Part of a small language model's weights: 85.5M parameters.
MLP neurons of a small language model. Each row is named by its layer, matrix (gate and up: input weights) and neuron, and shows model dimensions 80-175. Each number is 128 + 32 x the weight over its row's rms, rounded and kept within 0 to 255. Numbers have three digits each. A neuron's up and down rows have the sign that makes its largest values positive.
After each neuron's rows, "fires after" lists the tokens most often just before its 100 highest values on Wikipedia text that the model never trained on. A number after a token or word is its count.

L2.gate1138:119168064118124153096064124120180125134164079141069127133120136116123100121074099191110121140109156133113066121078165167084132080172160108068108146108122138169098153171168142130098178180129167153138053094077103144078137101138155162125098126148041140042154103128098109156138164135121123059
L2.up1138:081094105128144121086110088137094096112120114169097151132145136128084107152178108120171175082092153161147120105080111125153120127138105060148148137130087156118091098088175143100184107139114147135086079132148124125145143098149148127116175041142093094096160131136067135139075182122087087148
fires after: ", " 47, "(" 15, "; " 11, "==" 5, "| " 5

L7.gate150:071105113155120102142126187149091172066125138123100113100117119144071138137121128156071071142056149127158195080171128090189169131173121096094118118165139170139122136115120179163163137136097142143100128188170136154145119174136094109133065175150128102120115173130124091044114056176114172095
L7.up150:127118069096142125124128112197132119154102113155133085097073087125180116128116124116114144145110169135105103102151098148094081160084188149127123086138153147151124153122127167144124061132142102148087105167106149160126119136084182152150154160100148148108196132155113115097118157073171171141
fires after: "| " 45, ", " 5, "–" 5

L2.gate1495:160208118173132159091065154136132116155176191118129119101146101129147155087107098183098127097159095100151146115114086118101122114115170087150166146166181131102098146137114155068085088132088182188121178152161151084092127108147133079113120170101108089169108077129075133149173093090151176146
L2.up1495:109158127181140149108136143184146101131179168195122095097131147114105144088081080169132108081144052122132108101118089079116117082146196072108121130150171140197103167151151125065059115129071130152127160121189120132089126126149112117120147135148168105125102136120139152130132099082167120130
fires after: "| " 57, "," 11, ", " 5, "of " 4, "." 4

L7.gate1044:132141116102148142145186101131131121154179108137116124126214157104163094160145140100093108119111141161133132098136140216174122148172105133120105178168124070103123166108147124111145148098140119106119111106126214154131112107159083150125107099135112092136124107092140195138114099132156139125
L7.up1044:109073157092103072153180119165097068150184216198067110206178073120094072082105115075181154106147078143113146129126192109118148144140110122102138140139133161157073123122154092074075123078110125140185170079127105162160144130149129162132150131112098184099132156173127132137136162120162119086
fires after: "| " 37, "- " 5, "(" 5, "Munich " 4, ": " 4

L7.gate568:137147160107106069114128157185176104159128125083081177090113103137166138081151123142230112162125167123106056096157088134168125103096101101075170103060114149127081093088129144101123086143107127187078130139131100104165105086156170118124135120121161139081188106120170136146092157111164111096
L7.up568:086138144165112118138100077089089122146125094133131153109102138180091101179167121159103081071140127085059095149159102204201130172085072118135111160114215105112108085109083143126134108186122115149156103162099136075135138156096107084143135194123144090120159114101116083122121126114091111100
fires after: "\n\n" 98

L4.gate461:134064216156114102064099125137164107160073125089166145102140109084162106086065114109098096135136113146131123128041121110119193176136148052053210129129102101120128076146138163123080161166138134185179139132084163100144094130133124142120198181125098143094152126101126106153144094139120180163
L4.up461:163096167088172115107088139135153115082188135172117147143108127121119130134072121129097123100123115110126073170124163097099135088119143098105108083131089120103105174164128000128092104115169144128183137125132031138164134174140130135133165162151102073143103116156077144096139121152080139146
fires after: "and " 27, "well " 25, "but " 10, "rather " 6, ", " 4

L4.gate1:062132092157096172134147137133164114134086125085097118111151119142132114125139166138148132129103179139121099130098178075151148057120119084122170131127118203094103166093058172155178134098126118115159161151106149148089094132128135137148188022104164119157150093104095176155117072169102127126
L4.up1:078152130105173125143096172130115115137146097150131128103134161134139142121114162100155095162107117104084091110117209121113110128129171130150057156176116194130148121125140159189100133063140131107155142161127148113167155177083111196105139055179152105116118133137093160135127113146145105145
fires after: "is " 26, "=" 14, "\n\n" 13, "was " 4, "Her " 4, "|" 4

L6.gate1064:144143144143139132131095090146132135185094204112096140133185091110087094053128158103120197107131171119136126106090146154133118118157116121092114140139194110124106071111102125156148109082079138089103121159111130069136120117208138119121101150100141073135170142132156122099187130079141156116
L6.up1064:153141113164145088206131070133109148200110130049124148135178127117118127177098119169182145175151197106097078087122085133151140102091159152124130139155118103124092114101129122144140132194150137146154164099112194108126064158150148160072101137111112099150100147150145132114095140114090094123
fires after: ". " 41, "\n\n" 10, "\n" 9, ", " 7

L2.gate860:149184139103187084115087141173133204088136128134130187088105188105147123118139118115140174124111128160151101138130142143104137130080156153130139187112112143105161143141144145094134130160145147107163125073137104132142108115157121123132115151096127166102147139118091114163066132131101144139
L2.up860:108069111124141069129177084157125184175096132093132144078139195106087111123123131078130131048106173138118112194148124139140164147107099126116079171070144167116118117124070169068131075146159194120105119094104111127111132128147145114137092134091091152105122129116107152111138159186120112053
fires after: ", " 32, "as " 20, "but " 7, "; " 4, "that " 4

L2.gate174:135165106153079194102140196087114135157097189133147076179138167154092153125138165196108134104110135106098110137090150184147057117146124181124154104150108121176113076084187137173133186197113129123136157126121158172133110135151141192139126117163097095118109146182146088155127112135102120133
L2.up174:086129086071154131120157117133144170160080090099083147142100171113090140060121193165075145139120094118130118103109069157083132106185118200129094108130134149133113122063063159138139094139115128072162112125114100076117112089132086159148072123178097130141142093112127120168093121084144156073
fires after: "the " 32, ", " 28, "as " 7, "The " 6

L2.gate813:109089148110114116073111142083103119106119150205074149143089119139096156184152119055094137175081132127128116075116142153112160129164151090153092077150105138165096112143158159124109128089145125096151135137170093159104128112150158185217143081166149139150169113097133146223141120132061080145
L2.up813:131122131155151089109104110069138117118109127110044167179122138148111183147112123100131110079110079123114156108104155152079079133192106082154150108138131126168132044156180118115116101124107123140137099077205096117123133106098123146191157086165158124202168154088129096176131054136155086126
fires after: "was " 33, "were " 10, "a " 9, "the " 6, "'" 5, "are " 5

L2.gate1266:125081102087121176107127180149157073129065132107092114186145144122056106120102127146149124129158055112153155125136195135113119131109177135028138091081182111136062131131179144123144095193113118134116088174141161166172116178177160153162137106123118087159128122141106156086136079073177139070
L2.up1266:074094114085101176199126143191123103119149117127116087141111100153116152168097137162090153094087159110149113114063132182100117140154127131121082091135143110062165156080132102139193118141107135144135115238145147148162167106143106138193180182124207138174105162140107134168103142069142129114
fires after: "the " 62, "| " 8, "The " 5

L4.gate544:086110141171114116182106162141076129152118092138127151189093094147144140147099135072108112092119103094120146106115111101142156125130067135125098164133071095171123116156055150182135120118129162169107138108102175164159078100109144146113140152065173135034092154106159128130144127106199101109
L4.up544:119157191095174136119101084089127093121160133117092107127111121173087108133133149110139116088158130116104146168117146142148126112118200179118118144080115131130092128128128150107155094111113129159140161089116166079147152112114137117083144062149078128078099166113120135153128110121194114122
fires after: "On " 16, "on " 13, ". " 12, "In " 11, "in " 5

L6.gate1307:157080142113131121076135087198137111120150081059122160122152122147192138165065116143097095064128156075133115127128159123219147049160115127136123086113123098081088094046108115112149127143166107172070119158081144132145121120084110136076110140135178133148164136111138149145112119121071096122
L6.up1307:091103121073090084116100126192116140140071162128070066168106116102100084142198125137139182192128068129160164139172138137128179083152155153130099150138147170137121115174114141118168092146184171117158171128128152120132111100108124085109116094121136099105120111147131114111093188137121104126
fires after: "United " 25, "S" 14, "the " 14, "." 9, "New " 4, "- " 4

L2.gate776:122120039152116141157139139095152131140184138128134159147105174092177094154165137099117154170133040102084126109097152094146091098172130144066095118138148135071111119081158045155132154207106075090089091100067180124121137162190123158096126125142102084123075154118151187108111145085140206098
L2.up776:090072157164111100145121127141138129196115102100118106157109147104104128127162168117131118130046147124139121122133127178043085157126106132068120124138103068142086146128175098157157150116114101144105122088079110123140090131156142134085198153139126140141111127172130190099104156187135152108
fires after: "| " 30, "- " 26, "in " 5, "ard " 4

L2.gate1368:113136092190139155067091162084159151074110136105118084142097104116154129117166108177122104165172133140100070109131177200147111105126158108128147126134122113117113075165158129131091096132121135129093145174144130128122074127135141174072144123147089167208111152100124113061130118156154156168
L2.up1368:168120158145149170164090129135133192105144110116072077130179138151150103121179146127123175131151163172178118203112168175127079086121152131106102128153121127089159108097099142150179150127110122108081126093157152131093129128086153197113081168147122180177167113142134152094165119081110142175
fires after: "the " 21, "th " 11, "a " 9, "co" 9, "| " 4, "The " 4

L7.gate1172:116131165132167144114068171156157102155106120094147064121105123174097097098111134158081142148119173154147126141165136062152122110130144112118086045104160120155072108042076092219205094175156121171118108087116145117119114198088147166151111096135200120091153160098141130160148130078113118128
L7.up1172:123163111091144115128133115089140125112131108115082096130117167125148099129106185119153104122255170093077109106119136118155110171109192143074094141134120083134120156047157089170090107084086111117133149128112119097140167124135127095134075163140130117136126097058116165099108175128119116096
fires after: "\n\n" 64, "in " 8, "In " 5

L6.gate443:136134103052121098145075146177118177123104114118146128088175179176138157115185148137141187126118181149135101125125097080161140138150130135125124142158120105133107128105084080146122064125154136110164169195201133133112180117125130067113087091130135114108074156096183153075097163118127121100
L6.up443:096158143162156161165144147114148131072059146143129089105094099156121142109153166087118092131129157081129129188169123099176124169113160102128213207119181094052134107073119145083152173131099146069116128143107127167173080129193130134101165165152104156113116108163134180089151087107138148128
fires after: "201" 19, "199" 13, "202" 8, "195" 5, "192" 4, "194" 4

L6.gate1497:110118152126081134141083030103121098133165099124125135124181129061139112113136115151127107125157165174144158118116184137139049072137151081133076178159140128133126064129166104115152077189125201081114145137160126081102057170127162128093113175119098127156142186148126120109155161148055151117
L6.up1497:126129157090114121184172117163097077149056170111071133124131082135128111148089093102191092117142139150145099085119188179117110173163089192131133129165136099133121151083154138145130124161128100119128135173123093178139167087112123162138134139174123119120153136142121121105154124126159119135
fires after: "(" 27, "| " 25, "born " 11, "- " 6, ", " 5

L6.gate189:130150153157124133111091117122087119134108135129148112148151139121117065179114100123166106128109141164074118163117110150102113155095095096117123055116152123144134139066158139109130183129041107119125103116096135160116105157145105130133138124233141156149193097149136093146162099119121144164
L6.up189:123209131116116131084125121146179129165158091184134119117110152096144128115081116136120144111152140139084133103117110073106101109180133102160090137135160107145152136127192117096115164105120163155160106105176109194116167103149119131103129115168081103104149136157174112153137148083105123132
fires after: ", " 50, ". " 16, "However" 7

L4.gate116:133119159099122109181062160173139124100165124075106113101109137155125104121175123102119158172118136129114125090151164050104099071065125060114156094098120125091167071118168135088156093160156161124114103131159118158151139193119119110146103098104139141097134126099196142136129109086133074143
L4.up116:172086168149106105127107133106121140102210186109077090145089091072130122103222157172140133158147139154147131096168162130213141141097121108124177087154118085087146053113181209057168083095071070146166135212110125142109151127131192069154112122118170141136133141126104185186193095100121121071
fires after: "the " 35, "The " 16, "| " 11, "his " 5

L2.gate78:126080148078125153116108102144121124090109131109123131155168108194034132136125103146182139122109151155134169129123084097106173150091114107168088035109150108101187097079118095084144104143124147177150126096128067205163118122140104136196238078171177145153117110135101149129179124150140093123
L2.up78:109132143117142197125055153140082165097070111138139122163124093148085135076132113098122122135082134141182141114198106079106107161143157125149154048163099148116137106126138110103130149149121193113125118144179135182130141088144143092146175183191154162126103107119122179179175077133181111111
fires after: "the " 28, "and " 8, "that " 8, "which " 7, "The " 7, "this " 4

L4.gate608:105097135179126148124115125170107130095103124147116143162151121080105085142084117118193114110109187153180099159153126106102128167070059178161058118140144118119099148154136169089202139138147071099175095134086101145129095112109141082152079161110169123065158160118115085114163127099146123074
L4.up608:139123139122095112076096112175135130102188121117134121135091101058125138148097100170149162150146255111123110145102125148103123150119005161138104094133158114097136150125135102127174152083139121122104105124160121154127116148128138120162188178102097130084129148086087110102112112138133089116
fires after: "was " 19, "is " 14, "were " 11, "and " 6, "are " 6, "be " 5

L4.gate97:142114159130071155103114182104187160151103108130100091127123109127090141162135126134136180143024132163163118127157094121080110158109117155143104095154140075122129080151127080095124099106101087149100047100134100138148138120142074187176076131199143206075150156113150107118129163158141067197
L4.up97:159153148093101130138145141162155167102189133133076117127156131104119147114144093157124107190150171166151098119114112118078105168152142110097123159160109073123123102107142130104129106138165157160091147142100086160155141096099116144153141130169118180132133207105122135137078111114130087144
fires after: "was " 19, "is " 14, "became " 6, "\"" 4, "'" 4, "as " 4

L2.gate1314:107141097119111127104091139128133114113142124174160141131121173152173116166119118094110113136110148152114060140087138148143143097161192081095165088125123151204181145123155119079157185161179125151170088176086089101102181185139119136182191144148151064154118151121086110140127113082164128134
L2.up1314:146096138125135132129119126091169157184171120154073079112157082157123163123148133180172145119101089126217166108099207168068096077079236125120130087132118126131139123134131121143131138166153094094153123187084081077167109125120107148171140131115124076112122174156113155156153160097098116151
fires after: "| " 38, "(" 12, ", " 5

L4.gate1064:141107132144107080096102169146103145105125100063158115127146099090186107138098125155114105096156167121158123107128101129165152125138131127172147107110144158122135137124117107095143119173157068125145141097182154091082165131115133107208140138067137117129116153116135147115128182170152141110
L4.up1064:156095180167143164096084151111115099172121122093103091145120137085078126084168155096124058141150129136176182097083111134110115126158124073115126156060159065100100093076108125157154178145157146163103194146140181166111073120169150114211146110095105168130049137158122128101155081074113155104
fires after: "-" 24, "201" 15, "202" 14, "197" 6, "–" 4, "200" 4

L6.gate647:121129139164172126134052118222138149132123124181122128056096099111122121140123096194156099143155117098125127143111148170098100106137065151102158113111122162141109090161143146096154139072139088107088160137144155141101150105139144151146117057091089100135085119114142195142093075133079152079
L6.up647:123104095067117154132108110103123172122119165170153130102177125177101173182154125068079116150105119142110153150116106144085101103109141179172097171065087115123185113102079169134147117134127201091110106160128109104135190135164137142173103150105074152092168170138177097174103169164087099162
fires after: "| " 57, "(" 6, "on " 6, "the " 5